Weights of a small GPT-style language model, trained from scratch on English Wikipedia.
Training: a variant of Muon for these matrices, 677M tokens, 5222 steps.
MLP neurons of a small language model. Each row is named by its layer, matrix (up: input weights) and neuron, and shows model dimensions 0-95. Each number is 500 + 40 x the weight over its row's rms, rounded and kept within 0 to 999. Numbers have three digits each.
A block is one neuron, or neurons of one layer that tend to fire together. Before each block is what it responds to, as a language model described it from the Wikipedia text at the highest values.

Description: Role-assignment verbs
L5.up583:538465514510526584504605502548468539519431485407445469513463492505528532519434541505504508491459536458532453494464502478511503488565458532505426510601444486455464574481509547476560457556490513516590549547503483474479480514541448519496501487466512417527482543522583474429501490487594475494
L5.up1397:562497597403515494558536541579496555566461525474528481469512515511509495533521555514522541527533472445559417480446549497469537535527544481532488487490488561460457484541543430514567482458505493534472506462477522497597527470542476518473470503505463492467441521457548501481489495434525523401

Description: Clause-opening subordinators
L2.up119:487398452506469524483490451501436489556530526401510486490542597429545483522524509502426410478488538484461452490489463436555504517487483498563527505497550559521476463503477497536442486534494586542526469456513534496486522439549502508577452636500549441484594468536477537514493429500563518437
L2.up792:554426483500505468527418453460497533519560535443483496543547510500466457467544538527551490488461489491443496440489454477503507425512537418505578478480530445512524538458539467501515524564526537484411479531486558473510476487529457547473518482435522517508541495495518513560426500514513465448
L2.up1087:518519488487513442500446496445473525493526532466445530536466468565559478457480486457432532576562492455515441494489406464524493490585520483455586469516477558572507503478483474458452534563486521468485508457503482524522494413554538516461507460474525518518559512543512510516502523542551538477
L2.up1347:506472495485514513511407501453500513549562517562524433543490529492482454487472442389474493529435486523546453532577412511501441473515509563553501511418463505600531465506524469489500477561542491513476449468498478452423574481500509550508517546463518505468575486454484527512441460505525542421

Description: Coordinator between paired names
L4.up99:490472408508515456457510533512452562559524545490507519561530533506527506450489509507498426453507422503503470452492511433556514462493490467495568473488516513497568411451517537523461536485510455445486475503517416528499484407560500463539580568510567481500483420438492521495430496571525483440
L4.up546:560499509404579519462574442490429577532493560492453498483499507506452474495482559538489545511569502533471538551511483517521482514435509416512520458474480496506478416508522495575530488508544449445477473492442571496520529475519505486465493552510426436494549439506534515540605493459506527462
L4.up553:541549480495542534503564522428492505567462576474477493493482512463537508494495481484491523546543556531523493514500460492521478509493501504503555549432485523489528519446533514579578516466500517499505460479498569502466419538544490407496501471451522467503536431419494474520525600482510481427
L4.up620:493490460544490460518575431512571499547505506565510623446523514500522538550417476441472448538580475430412508503475510552570513515514583469487528477503470531432550518503489475548508515473467516456508486547548530524505470507483471520571513481477493446488556480492482449466452521476479457509
L4.up846:572427484499479578523450482472546467510494519444521493524532595456497486485570499553499525536567501497539561454432499547527405517574497473537501480529518507488491562467466489495533502470544491529507458462581581496509543519500477483500503493524483540537468504498537427524493459419509463442
L4.up870:362574465511527526486585497522536526548464507522541541443462500477473509526556508542463525473485509470451509491498506507464505498501524462442569517541538510520569489561587519496436512432460490467537479542554595479497490498525488364545565551514457489489447458486440494513492480516434478477
L4.up1005:519500521474492522490508509381445524579506559474536457495487511469552461492452529540461495507565470450507547494499494552500537522544493492510537575480485508484513535499460449487451514456480514456449488556482507541533403526562521514509503488531526493513399469517472562464463500566523549505
L4.up1467:507566499481517492452458453507435546494461483457488495569520508481528511503470466501483555540557502533496530493493495476484443484515466468384497545533514427563485498543475603528493467437489453391499514518490464463513437488461437471496472465541456506517547423553480512492548519479500463495

Description: Coordinating conjunctions
L2.up381:602496408535460494508481509493465517550533543419466507455456499450427566451477507492435548510536507505490456514474491521476525488500516509464547638534500481404467508490486482546498464527496545490472528485504503504513492502523510504493561470522462557564487535491541452519502516570475502458
L2.up699:530499439552563528527534503517460509511474516503543478478491490444447521510472454500439536558502488484505520440461444551485561514495561544553530564475527506500575527509530503512517461442464541564547542420527479504503428485532475485502464453486392450537468547423486494486490470480495520393
L2.up1114:490485488548440481526458437496507547519520524476511520490523521415575536534519500418443558500492464529476570482439455589403543482427582493490602570471512559526544543503519496551493446446512495502457514487475520488536464530558477404474536470528484482527586554560545452540434466439550527451
L2.up1244:500513503391524548467556539506507531545524577519474453432507524465526506517505559460463522474466542553430477490466490509436474472513495523492520495489479508485505412440567496555525502446523551542484523530480495447420500487544482539530530490510507537545438484520496553492488496467513455494

Description: Numeric-context connectors
L5.up1318:529493574519565463457518504581499459596468430523538559486545502435517508422470491508457485539450540485537546502447510472418541513517454513529538522424457473501440473510437417506486586496466516481518547523493502599389487509541448509507463492516495517532530466562528548490437490465522499536
L5.up1503:510477469530481544501510446566524455545496488470497469501536539391396549559461504522429517522512518480488574494463435503493528591506548531487527509554505532476467433542473482452449480529537538516508530492530510533504465548515478526539489479494529460438504556448482522506501455471548528536

Description: Preposition "in" before time/place
L2.up77:521512472504519519450475449513462483518533496506463494508447494540409458520517496562475450509509495525508470514477480469478503534494545520497453460505535493454521469491487537471475469606514528496514485499558486498476517487478518558508535492470548504438533549505524480530504548542456506430
L2.up739:623445470491447457433545475511468512545510535452512484487384600474529513465518539538536479477485499506550516468492485443416443557494517508513457488556441486475471504504461506531547525519542549557474479476512475473450477558501555447491433506489548539485529456550502495526521592458536493448
L2.up1274:482520498511434549507489494511504522536554489423539499541504532450464516519475507558563493494522483496431502525550486453512480499563478506531467444545483463549493519547534511494428502526563468468527516490548440512550460538509511465422489481459496459507524451514508507486557538432642561548
L2.up1358:530478492513529498490529523486458531499522547513479523542510503501424528545523484444496552501535423461546515510518450421560507493523540557509470463527500496492544476433480488527467464515502478492493489462467478452469477494496526522458554499445485479458470558515533474549572540409514500466

Description: Inside multi-token place names
L5.up243:562477483472517568488494468495546410429560537471494528493518543464543530462459531483532486571418480520516530472486462489470493491542467468434472495501539458484451451512551524443496525473491483520521490431463385489522524512494492486477506491478491496482490546381591489497538560508582451476
L5.up1478:529509559483510519537481467505488496519440461499529465603418544430512485459478592521505559501472431458478500481468479519516548488488461515446465542512545519529442471496447454490497508510498520494501481497484448489397493432421459479471418493504601500541508546437541508560574602539563521527

Description: Coordinating and in headings
L4.up281:581505457451387526523525548521525444493487553472570486550508555528483514534536533512482500461467481466556471424527547472535558539472460440546521468515509376505502512564528512569584448475527465492470509487553485480413474514509533492557471523493498499536529459439451439528462496481593469519
L4.up401:526440485474412557469548557461519513474432542498512513521435488483482515413451485546514508520519491544561520531501507459519479457485521467492527503453568505549537507491413463493474490444467525430478514507507400506530454549509538458495452461491470555474568452524520477488436474509512476476
L4.up480:490517423513563429525464513487519538510469486488543429487516541457524523549588458576487464511503521495491478449518475543510453607525547507466523470517556534460489545480457541500439483537490499435476515508477499486563482500605469540475544509511548526491559465456524429553535411539472503491
L4.up577:523561566506447484514477534519425525453541545523534501438486537542507512486533475445483460552493510515451602522439513462424502489535447509470516518498563555553478504538461507534496501479522441451498486492522417502422458512486513462471536451494530540512510488467473480503458479470500524496
L4.up1105:499531454554474486541491499496482498555469500501478512520570535520452557399466583497453513457496531530475558531503490557535483470476513516530451465576582537575539500487517457522526446500431571428526498488501487588477476494396523509526520406448503502538573503579504495530449516394498528527
L4.up1205:543512510465519540505470499560521473526421417454508475514455469434507501415480558489479461531531544530456512471478480433493536582504435441522541538468492470558499502512501486552442451457476536549480549574545473505516526503542544413484520450516574492478484428484464446568532539426486593515
L4.up1212:465475543438536498516480527452517478461438532470527441466535559520606515492526495580521552551539542440521488507450498460499515465457481529521527555512533601510491478608510508488433466538494537523543441457534474501461433463540504535527541532557549479546471488556504415550428508510524549492
L4.up1421:493548519540514536555518439586441445586471571480479472525534529466490595480463581575457454483519495487524495499478497488489471464411548484523552528548467471455573477567495507486488408463536505563476525451425413535498538524511518529445555479483495462588504549508496448531516507525524529431

Description: Units after numbers
L4.up6:407531493516458554507463448483512564504463538525530497546495594477566547481520466491525514516487561497554488537463437498511440548467514513472541557525473516462480443538538470470473507523466562436561508521582508568410506479480509452454496472498546497498528487528501487528534547567467477453
L4.up200:494471514491547561531499489446473393422485449478481530539527470505499497502477434468430519527520449440482474503494482575543551558517522477567546444583503500501540538578460522525550465507529547486552528536550533463480442519522552481512552460489537572484513506463509456558474551433505473501
L4.up310:475453579449476501470493525486460563492453520523532475519519510529500549514487543437485486393530519511571499580483496507470440508498485518456487527395446457464561499506515445471490584488552501536564520453505522430430443490547531472448456511475510576552491486544605453484509459558469581524
L4.up575:535482493518443475520498508497531556484503514484555440475473531482548537505507527482423462512483544471457508466562503477512522491565543552508409503438475475448538585506581439480483521461427540443487515498484466476527499515469515462489555495479585455498450424466462414550388474528512489547
L4.up585:516448561502475490430484479577538516484528417426483551468377522488544489490550529502528503494490490406562441497560482489489468517498466566556496514414436567397522545542491487468452479463466530434521535570451575558466546512564510458498463475544518464479490552509553513563414479491481537464
L4.up614:595502537549471555444483477488475516470482495452471473512472481505526477502493522471452566533462480488533530556452460493552478456528499480579491529505430581473566531497444464489539495475466531455567451530583525526439526479485472476439468499499497436476546448489481521549479550556542481511
L4.up1040:477504475454515496486410505489568519457485514456519484488466510499518495518512541553447513503477506465529539536457500436452479566521532472505505419473521588428476477533469451501542623457510471503548511519572557538508477530467546477459466412505541538520469536465491515489546530559494468533
L4.up1439:566483472492549517520419510504463466473532481497472468579462560532517574458463479487524507499472457484532495498534478482524503499528440510522509536478512433491549453539512495405465454562508595441524484504544551432469460441550436477559487544447475474412483522459506539509553490540498555544

Description: Name-continuation tokens
L4.up187:519518546504486504541479512449463504499516455506511457581522547509452452513531519557451510493526534488500557476441494525513489493584454450505470514480479554502518466449445507451520467469521528538439540476500528548562508486474535463501483579468439498545479514478466555475514557485518462500
L4.up288:512482454561534479490495447488622573469525503475475502503491529485494478463595468506489535448480457516525545530568457475503506519484450459469501516459485466548480464448521426513512538478539487487424496440538509537495488537524461445504447467503454558468499482505467528539481448506497538451
L4.up379:448495466560459474548498463458484577515527485503482464600618472514535473497466482572493491623500522501515479504481509465476532478500460468476465504535468457543548529482484460434445536435505483446528467442491507450494485499548519497477465456469503545532572472486583447497489566506463512514
L4.up667:577469465537480537444504465548537588466533509455526475538506557471480568481554503474509509477537531532452534541504446479503492492510515477580462501511490496542506529504482528480497514588534523456492592468353575501492470480543491452544521518468552489484582537560564515437498527468489520442
L4.up682:504566508513519474436488521473505514467540512548456532501484609446503493472456472472492516519481454522438510482480527439529459594453472486515447517490440459530553510548445534525438489543456461522568616505487506460476473527544522497520517500482575513507447457479516504435446505436493466457
L4.up805:480425474499521434509514494543516543567524528495535488512510531519565557493500451527465494471568464522527543526495544422520500521492443487506507523508419468475473512469474521524494423563523443448577531498484485469461512569533409474525480453515512530556478592530491555456469500483482516486
L4.up1115:524563631486470522486472536457467543523501546451525520464571476415462433489431560524397442479523463547558456561440505526535470503518510511514509483438548559563527476500471507488511504471480456560542545474493433483406459516489501507579519454506509481422438538530519426505494524484477412479
L4.up1249:449512480559488524470529474460479477575535527502450499552496552436515489503466453523492544522511500468552555588449439573544534501566581485506536550522485461523536471427540517449471534526421502443487522521519478492374475538523483496483540480474520482501505507522506441506480512493495521496

Description: St. abbreviation period
L2.up89:566512530488425525562472518478495515489531498510500517584580476456447519400460526524525504477536582592472492464549527433504519532487517481387447552499506558537516537433580442525506504486542473468517482469482463545466501555526569486548575487495474514518456516595426426547507452532482477459
L2.up380:511576496489500524462489489472453464516548462461534453506500506567510514487515521460507511496528467472497477464446535500471540567526561475491509427470463555421535506447536478592488506471509490531502518499473494517431546519536449537548520492451545446534488445477529538507491532527484518504
L2.up417:530498499456463567510471390558461527491532481518459452571551500509447501495455512491473527537583499471440514508487508491446498502512445518595484469503455518457526560456441458493523511481561452465515512517531525524446490586506500503516502566488500387492559487512521488512441516504507491454
L2.up1331:555515554490579562465426521510433486465574488565497509593520510472448471439494520458558520496464486591484530532448511453571530467435485529512486479497533515480488505461594552507489518559559453436490504522484480532513543494559457517516571505477452598488538496493419457510507473481540517566

Description: Mid-word fragments, table pipes
L4.up26:488458460529493552486494460497588450410472491508557479458558439500493594433567484589462446496486550512474461481490498543565565509559459548509496569434510526507539406499546495478441487515474516555494458464480523600482380502503584547457509500461515478571503451506473463524523572472479498392
L4.up77:535503478536434459512492434498523515497549517567494559551543533541510557547448500476489492485517508400505492420504467483429558491482438531523504468598469504544509447484458510496521529482490515522568475371526509489546525475503518541458437504524476573509488467456516487496517502503495469580
L4.up213:565527497513526544460532497562488512631520473508507513533460570571566521481488449500501546553497520462480517441493517546532516434487458492525446502521526512458456478480549535491472510574508561492495490458448460530423472580481514562443470546499560491580530511499431520434517559572546471496
L4.up335:583466437467508504564552427550603502477490452473613541477518477468562559486452489518485546506582492486504481514524529496548482557477462613503535490442523511425506476534491490480460555571457451483567460513546513515473492435549465555484546466482460513476528479476504438493535514501513507502
L4.up903:536534503454486440600508469466538554530539486499492446486553538421524509545486570453485468449533492409461529435447474458495476489513512473450495494476525435586549441527481490475443417425488503502507528489535423541514520474506478519510474429475482443533505530521497521546508507494504500499
L4.up917:486556607543575530442539556518538449482502496501441456540523580546506442506481518476394503471431548481448466479463517459480460482545486457515416521440431522543509459513532472516444482507451506467463523504578479577511470454488522485466455519469433534551438422503479514529582549574520531565
L4.up928:532467505448497514503505531506428487530540460490518451529475571481531533537451503595479465482514552540482537503554503488563402521457458619482487508411458409542557479512587490498519450489457497516473582523481511472510502475525503511583498456498512469473566462503551535520473550471515598530
L4.up936:451522514525555446496528514488498464540460489581525454530562495514530469432452453530474496446515461468474523488558456516561504547508513536474506469524525495525515515578488521483582471565471489536524502460534486539445534465507524495551473526528477522582513568477507445513589633510538483426

Description: Role-introducing "as"
L4.up59:590522486539503555511486549614442545579425486463476458532490517441527491506527525431472536533494602481534497518485533484521565551511587590484487459468442543501447525492474479508537478497495504547505521568463522451491491531502508526517463477536460515452483556467576562513488549481548540455
L4.up189:496437461547590555506470515523432455543541544464510487518499484526472476489471529478442466490507565482502511538477558541483494579553596555554600516500505500470473570534422493474491541467472471528541467528488431467498490570495492557505525475498480536509508530459540522516513525498486566498
L4.up472:521511476546582513539521534492489437509541444512491477507426528549554545471588445509489526455481575481549477478510434490462494527448430530551465452468517623554498445489519450477492515532543516500586550441496466567504439494478466467501481442487486488556491530500478510502521462488482531466
L4.up497:500510555523462499455506509515534517526518513475466462526531564511526487476531590524445566528567553437459476522472563445474480541582449463557442468486522542522494499553473465523583503484534535511574539524450505512467462453516436513540520450515521511471449464451480527517478500524574518506
L4.up802:532562561537503537589559529474510527520550519550520482457545544575496519400490392563479528492503523480524566511526503530553484501502467562557548497502506491463605442457454547500477440533518469499548531514529489488470587534498570453453524499516529498498466488459556510543548509481516531520
L4.up896:460560480487485483556486507493485499471413531425451505482488470503478526489522552512448540441587510421504565503552486592525458477506493545574513551515411491431506469507494477519534422467465530541473482530508458538480564479465491463454419457528457471435566498534531523483524552444543535507
L4.up1185:568469479541510535489448543548507485541442498466530454587541529536518504521494514454451509506447471485504492594498499464453496556499504507537503439449438549513532426519470502453536514488511497540575590508419484490482516426488427486481447497490423472475526544431472486522486486484534536466
L4.up1251:507481526481505564516537506559512564567485502540495455578537562524526487512429577514457520496478540531535558502475541484448484530495468506522477493547481550512495589520499469512570562499441499534487563529482458446548471577537470509446490467478520532463385562523543448456500471472430493473

Description: Time and season phrases
L4.up101:492583530494484553455557529489529422496472447519492474568543415533461469512495455537464551517500445511507498506538518502461572494526542438545482525581469528462570515416465505480477496523476532461548439419499515468520531435467542486472521521575533413477540444517543503500530445439481496521
L4.up471:533471503433486564464540518497531509501560549539465453532491518487464554482464546513584492445566464542499371553544499484551568544492539489500527537497488537461446533500489521530494473512497501520500487588512450502446571465477518480507508541543471555438483543506538562490494510476582523481
L4.up864:605561472522514530526550488459498550513545541475555444507466521484472549554488542493475534503522497516496504508508469460516524448390528463537470489484475475433530483577571485489502543499488494508509509505541417509504524538515575558434565380517527447490536444572459503492516550542552507520
L4.up940:534543434406488480571497511511478541501566478542533509499550532481543431523400524495545509500559576538469547512525453502469510525456530473527425531545552508464470493484501461429554499481544499442566466527492474488464550496413543476481476485454549538433513474505479486529460584480492450537
L4.up1049:421500594549543476569485480531459501480553555489446460520484532510499545571453492468529527448489532533503535547498505511538502476515490420511569429542492513448469476404467492511449545483500485531618545479489516583431424508511450510429581488455554437586527467496537467465516556450529473542
L4.up1342:500537445550498503555473506493430493436520566473475452462473542490498504453481535553542476499481555523529493477535474415564496493427477469546561429461352453527503453539534481509532457474532497522533550594480546493436498526504561495513492488551542501546528499476558463558513514486504561495
L4.up1370:468544492490555498510468458508428544539462498464476516553472500532517488541456478467571491517510444477537532522577487476500485495483497554504476548485588557458517480525565508473539560530435474462520542563467495433386564426433491496445512496463510527517508497571551424411507524511567470500
L4.up1522:548525470490512513485534480520438401506490524513595489484452449486486420539525478498511524507473477493532498484550479531485467503449470476543534511476479491533529376459535552429464457398532531541527476427510441540494444489525561573524509480547505511500483551508474536490474493515492533520

Description: Mid-word subword pieces
L5.up343:477498496497507466439479522487507514505518500525573515557450519490559490495501457518469528474515448476483478462433488461546497497469503526484447499496487393480491529459451452532561496513470461531449492528550531411462456488495566469495448495472491520478535509454522522549554533577625509435
L5.up904:488480483467437472466539478481447541575513430527487396521469495477568501390556458568496484517428554477476523572503498493501448484432540553497434483496509452514527472406428474506487459568516496453454465516491442482512489567501526438518490463498450536466521517574465468491523554560622489494

Description: Joining punctuation between words
L5.up154:490474463428554561478595578478485505586561475457551436452494555431527434616575531594507434505510522464444483475514526488478603513553532515493533527500505511584528522467493538457518397483450489505423532504465464528534476534497501510467492458547500509471455485534530550520496472483550473475
L5.up886:513453459485572498601549537449541536479548540503544511491463589457470493534516464496510480538514488475555519553518496484506539516496502498588486554495517493521479441514424510474514451461501486476489516486532450488473559508485538490448457385485546457441454523510514540467470513522489527511

Description: Post-auxiliary adverbs and list connectives
L2.up392:572443556513493455511508551558437463475535537512497430469561520511549547509553495529484525501496553487537493543504429618483516506508414517431524558458480517491515417497528496575441417472462499483545418414444546499575482524522429433422551459492516477534429479521530527513504550514541489457
L2.up1088:630406517443477411461494428474545467519439475506507471520506479505483500489521527534536471456495438484542554525531530526556455496508484453482567532498535484472485431507527509476500504491451507540476441491506481561492481470487510449493484440501516497458525563509468486528506501481528479504
L2.up1179:579446448479514464493510465578577536484525467509489482610553400526501470521513528517503524498522465484465529495516487526416534513499516551543512458498498457453567480457495531454501509545500424522542504469513530547549514532503530460538495549490509489441609444514426588528541504503430519497
L2.up1266:494477487565489511495472475516397457502445517497394437502545528517504468475527568495484582461478522469409492533530529474517479462517507531471553576523520439440568598536473525577525505463483530521447524444550480512542561511510483489485533513484569499533526523590508491519478527523492519492

Description: Coordinating conjunction in noun pairs
L5.up175:497509481559443460456547568465504495561425556527491445486480482457501522522537631572482477550585493466463520505470543534489527483514473466533571551480510430538467411495536450548555446519542459472482445449480459581527537442484498494540505498501501511548537485490434497513482496531510439446
L5.up889:527515500472429439536460419464447477514535488499557496502527565478423555437487465521445522508516499565527530494558559560437434490443561536529548475556597543547571510550431461504477442471485512465474489489460432457522553500511475512438420584558559537465504536492471489538484514452426549552

Description: Sports records and seasons
L5.up386:558533530446431521446522514586475486538537451551489467525539486450514449478494469458437557497540513529507518514445486513460522543524502500476473528403534457522485552509523540453440546575535474508543495520485489520504498447424476517442509511464482495469526515563529475456487531470504489499
L5.up1407:494510446486527592537463502586520467459468443542422517525440487544493543444510499549464529540509460486581541464553491513464508540430503513464444460492557553499581445483588508484521557436556500538543561589497506459541495459492549548505521528446525513522422511524542470455524578477517444446

Description: Clause-opening boundary tokens
L4.up38:512465502544478457527457507511561470447454514524532433473550506537473514474477532508484559505500519550500440447507460509554524484556499532432475512454479526459483568566492463529484505496546548488463499506463538417495471558545493476536567518506392507469483481501481525470516427520486452461
L4.up78:454474446527464506494450425513501464455516468469521551503515480436487501469533489470571446500459490470544539488478454516503530511560506554547517418460434471393473540511542475492487501489589532464484436544498535469467534476516467479477558516566460483470602545511553515450579522544481579478
L4.up120:446470453513457449492546470463515447551520471474514469538526481507452493496546503470544509498492451551492558442520517484500449480546499523558491521495475473508506520425552557434538481471535562477505535487520559528464502478542519539516490544478452526480522488502573486546551500454521500517
L4.up245:478467476485467530457512419552469427584489525493474501454531512429521489526442486512463390487486512492552513485509492497506530427506523475513467511479543492438549535491515482493510462477475495471472407493503476500518602517552522464551515502526454520519485500463535530433448519480536487482
L4.up591:507555533544470513507471446576480465525512482497405475499490447517515491499513419479516569476430471621525449526515463511574534515501448424509552521519445510511524486486466450491530440511511518502525514488504556446526571530489488484514493466542493465486558539552488558454477525498513481369
L4.up977:488424490542409531434442487462474471463501562440508514513584517503429480487531456426483522389431501584475543469495544523562505400497567545496467495415498522480540494489462517521491553495456445439494473495489455547451515523457565487527493537495482518470482479396538502489534423509462505512
L4.up1025:488561471511512435551431507577560525556528519448452405480480473507452499472522450544503506497487517474553547513494581496541465495512393483508488480448519514448477506489451455514532490538420529502517451406487535570492549475553521485561504501528552469504532481462488506518458490488434491500
L4.up1314:516488597531510515486503498504521545437540517548546407527535499505507484478575492464461497440457503587543510423425514531553571517574528510458433448411531436507523440463520425435557486429517528447465442468507534554497461481449469497484457452492502491557530516455517576536551507476453467491

Description: Mid-compound continuation pieces
L2.up160:535587527456422488486518457500488502460492497534466461538451505512504522517547500487480530465537462483544444499512461503488496562468481528528533528422472460487510512481465426462500452490530497462479548418451483532490469493545487522485487483461504544439538445464439510407503537404548494524
L2.up894:486466483510549499560495473527507554489553471456495491553475445536550461529581504519423459491534475458487419461506529479452525450508429553601589461548496471491493529482445490418511472446522504533552472475493577431535455568541455506465515530510496544484497494508506544484403554477553502548
L2.up1311:472419475566568546501506493485518474536519544592538547510564455509530463473501492527462495480464486473554520471523497506564534460499454525507514510446470595532560512480515497463446594479482545522493450532465474580531525453534529452541486529523438467555411513453532434443425528504507457522
L2.up1339:481435571534447514488483506492507542538526486524461506509495479535554525493521523498461480483521466462478506402534493520467465532531454499565468474517457473531494513478569449542518459515531487505503566471520496465446482479495557482541470487482462439466501470548394537460473449482560451543

Description: Link before next name
L5.up45:484555425505526468429464484510452572544505569600544502468434548489546515505531499487538486496523490590468449472488440521574545505462398531519548481501484559568529550528541548497511449486474498485523530429527473484407528507427468546545399492511479524501552477534454442492557507431506464472
L5.up538:510472456497563482452558464478486564529509589531525536473448551456520486534457538530493633561618437576511489555423477497525508472491499470510461496519452528492546532485510486544544496482451516466533519472427456493520533500464507462509518457506526555481451422524460421463484485489485446504

Description: Compound-word joining hyphen
L4.up11:550526455540548513553481518474507520497497557471526473519502426547556463531510604504496451583535427516521521490510532547523513475527490527478535441615498470503441474548491525532455434542501468482495537520533481489378522496439528480517508558494522531499493540489563490520494537473508466416
L4.up117:535510452535509560469504540480569467536482565479557577463537513485472471507460546448496522476571541522524554546554518457398537529486548568461509499528398477546520515492487488540498423500484462463467515463500593489425492485453490475564486451542489449525478531554526424443533529511500453462
L4.up306:543434566619545397523503433474525517496428609477537451444530482479492464564462445523532463543606525493460509515500551461453586507581457507584500480514503536460524521499493473486466482547478483436477480482532519479363485564513475426541456484493467513509489451502470534510533555445568488476
L4.up437:546500470558494481503537492548459482482495489518521537516560538460482394514467515507473529506510505471551491445501463445416490521503546455512511557495556507505493491513472500514524504593466515593469619539540483578462599495530559489497530506439516533467438467492437506494435552482547479541
L4.up507:536477534495497487494507470525474474519559579542427507513503496489417537602532522468533476491480522500508550491472479507571475565504433468527511446564565526475540490539518515525530398528466459538484533496561583549417462573566505489516464477546530506487598504424591515511436498586486480496
L4.up1201:506434487484500511492523536490462525524519509515487467458567434557412483483553509555498479472493507474478498480455452507548498552499544458582486479505530551494461483597452432510504488517508362562505501430507498607500597470510526448535466484496517450458544555500551515535402553508495470467
L4.up1325:423548530422556477521485466484521509474500489448540487464499505504490465548557460503556521443558452540439462485439475536444488513496509483523468476532538529438476472428489475383409471498562499520581585460545583472447508521465530484467543604494511472519550514476504519472480416487493430438
L4.up1469:560468530440503540386526460451480522421502514483505494515467574461445456530505563466503492521453455432480539411571522458442549497524512511444494484590530409546455495510477425524590418499498498495486529537536576506507527600462567466461543495489530525493496484483532436512502507466512552444

Description: The word "as"
L2.up203:559576562527535552556505473532423438539508505510485443521503499423501503473477435468549446452547434532556487450541517461527522510488526481550527419524508579454440496468477508500477485498472445569452569466506443507493537518523484519474448596528526500517472609522512500472485498545518565521
L2.up358:524479525517514535482444557501394514544491495437479457493559506523506544464477508477539528516549491552502468509516483483549495506483487470545532469471505532433571489543503478520483548502457514479537566514519478497483534455587451509455523515474556486480387472503543588402445523518500441498
L2.up852:524479552535535553457494475514478545500505488509485386541544564487489438486501473451516565522564518480517454467505513537450481470548486570501587475570531483568530427538469491476506516477404486561574527500503479463523447484518509461477441518479536480515437563470536542465501468525444468495
L2.up1051:512450587632559532468464550552477498471526484449478506524504520506471433512476550482498566546541464502569513493492436515562481542535500526562587615493507439509540502476490532456492486518497536515563561467507500471536523423502521463544513511529445485477496554438467520409470496536489479485

Description: Relative clause openers
L5.up28:490412483471511483523550519495470521523520490510522496529517511474482462476572549534502453520481426578458553550505540496520511552535532464528487469532496450452526526481500415512426507470565484540536508520510493460393531478468480461497445496473510586455463487509513479421467515511401511508
L5.up457:542454492551518447509490480523538579489468528471502472501458446463458542510474479468517588413508490566450478476474479511508424510552448569487432468448561549455474471562456474439495521467532540515445511531520532556482506518487522480578469554491513448495563524542491498534595540555537532437

Description: Section heading closers
L2.up13:493452512413499500469585488493512487486504494462519520446542465645487477514526559560468482479524476466531466454559451562458498500548425513445516496562546417462478493462451502494496471454545529485538506474509504512507455518446552488488409485492441450576563554524484492429441511536489425533
L2.up141:540516436545491466458456565604483526497520544459419561384478541434519597502538525515541493503481453521468496469523526526500529437546469397563512516539457483457590517529567526472431472439502557448500503532520503462559517446494499427442454453480515472546537488510501542443471479508478515451
L2.up674:514446527549492477494505489512511496419530532576531549485508564492540551485528550543489490397467522536570489491545447518460473493557456470419545504486511498477506494534503484551496533497479540469499469474532531443446573465489488546562465462477511535551446475501535509444493490524500420491
L2.up1133:487521507540488507519529532443561430434526503499516548485511513496492452426527476508524452504493449447500507531500463502530451482545556502555480464430386534453466596502526559446518488495520486524517510548557545479514520523511478518535486522494480456567421455577537444450530482449453485491

Description: Boilerplate statistics and infobox text
L2.up99:471536533499559497548491490454471422525467473482499511523511552541500554509525490490441483480544555565442482503476492522466493523402503498488475493557460479488487509510484509450475575502442611434525477515537479571484532531505507495583498518512493544497428535475397526568473470392454461504
L2.up780:534544485506489451552473502503510584474497513515542497508444470442486487442517366435444462510511542472465440539467432522566524482505544521516431500511522541410539462547444454503464507465495527535585501526546546508479465449529443547479515529510485469487497462488520493528541486495434540417
L2.up800:506450495439520473447500543478581434493461512451501537483530503452453527436567435486449540484418555516510414436510440452533449510513530525526549500587476483480497545523545486509525582461471481413470496497505470524484417476533546457527467542546510464491383569488465454508496443462502481489
L2.up1281:545500474522501528481470541435497454535470501451456512524575498447458488456556486446448499424502523514480420507492468485554474505486490489561461494493525486439491499482485516457435531484559510510453537537486488502513449466551503475515501620522530437520463557486558480466515517451444577481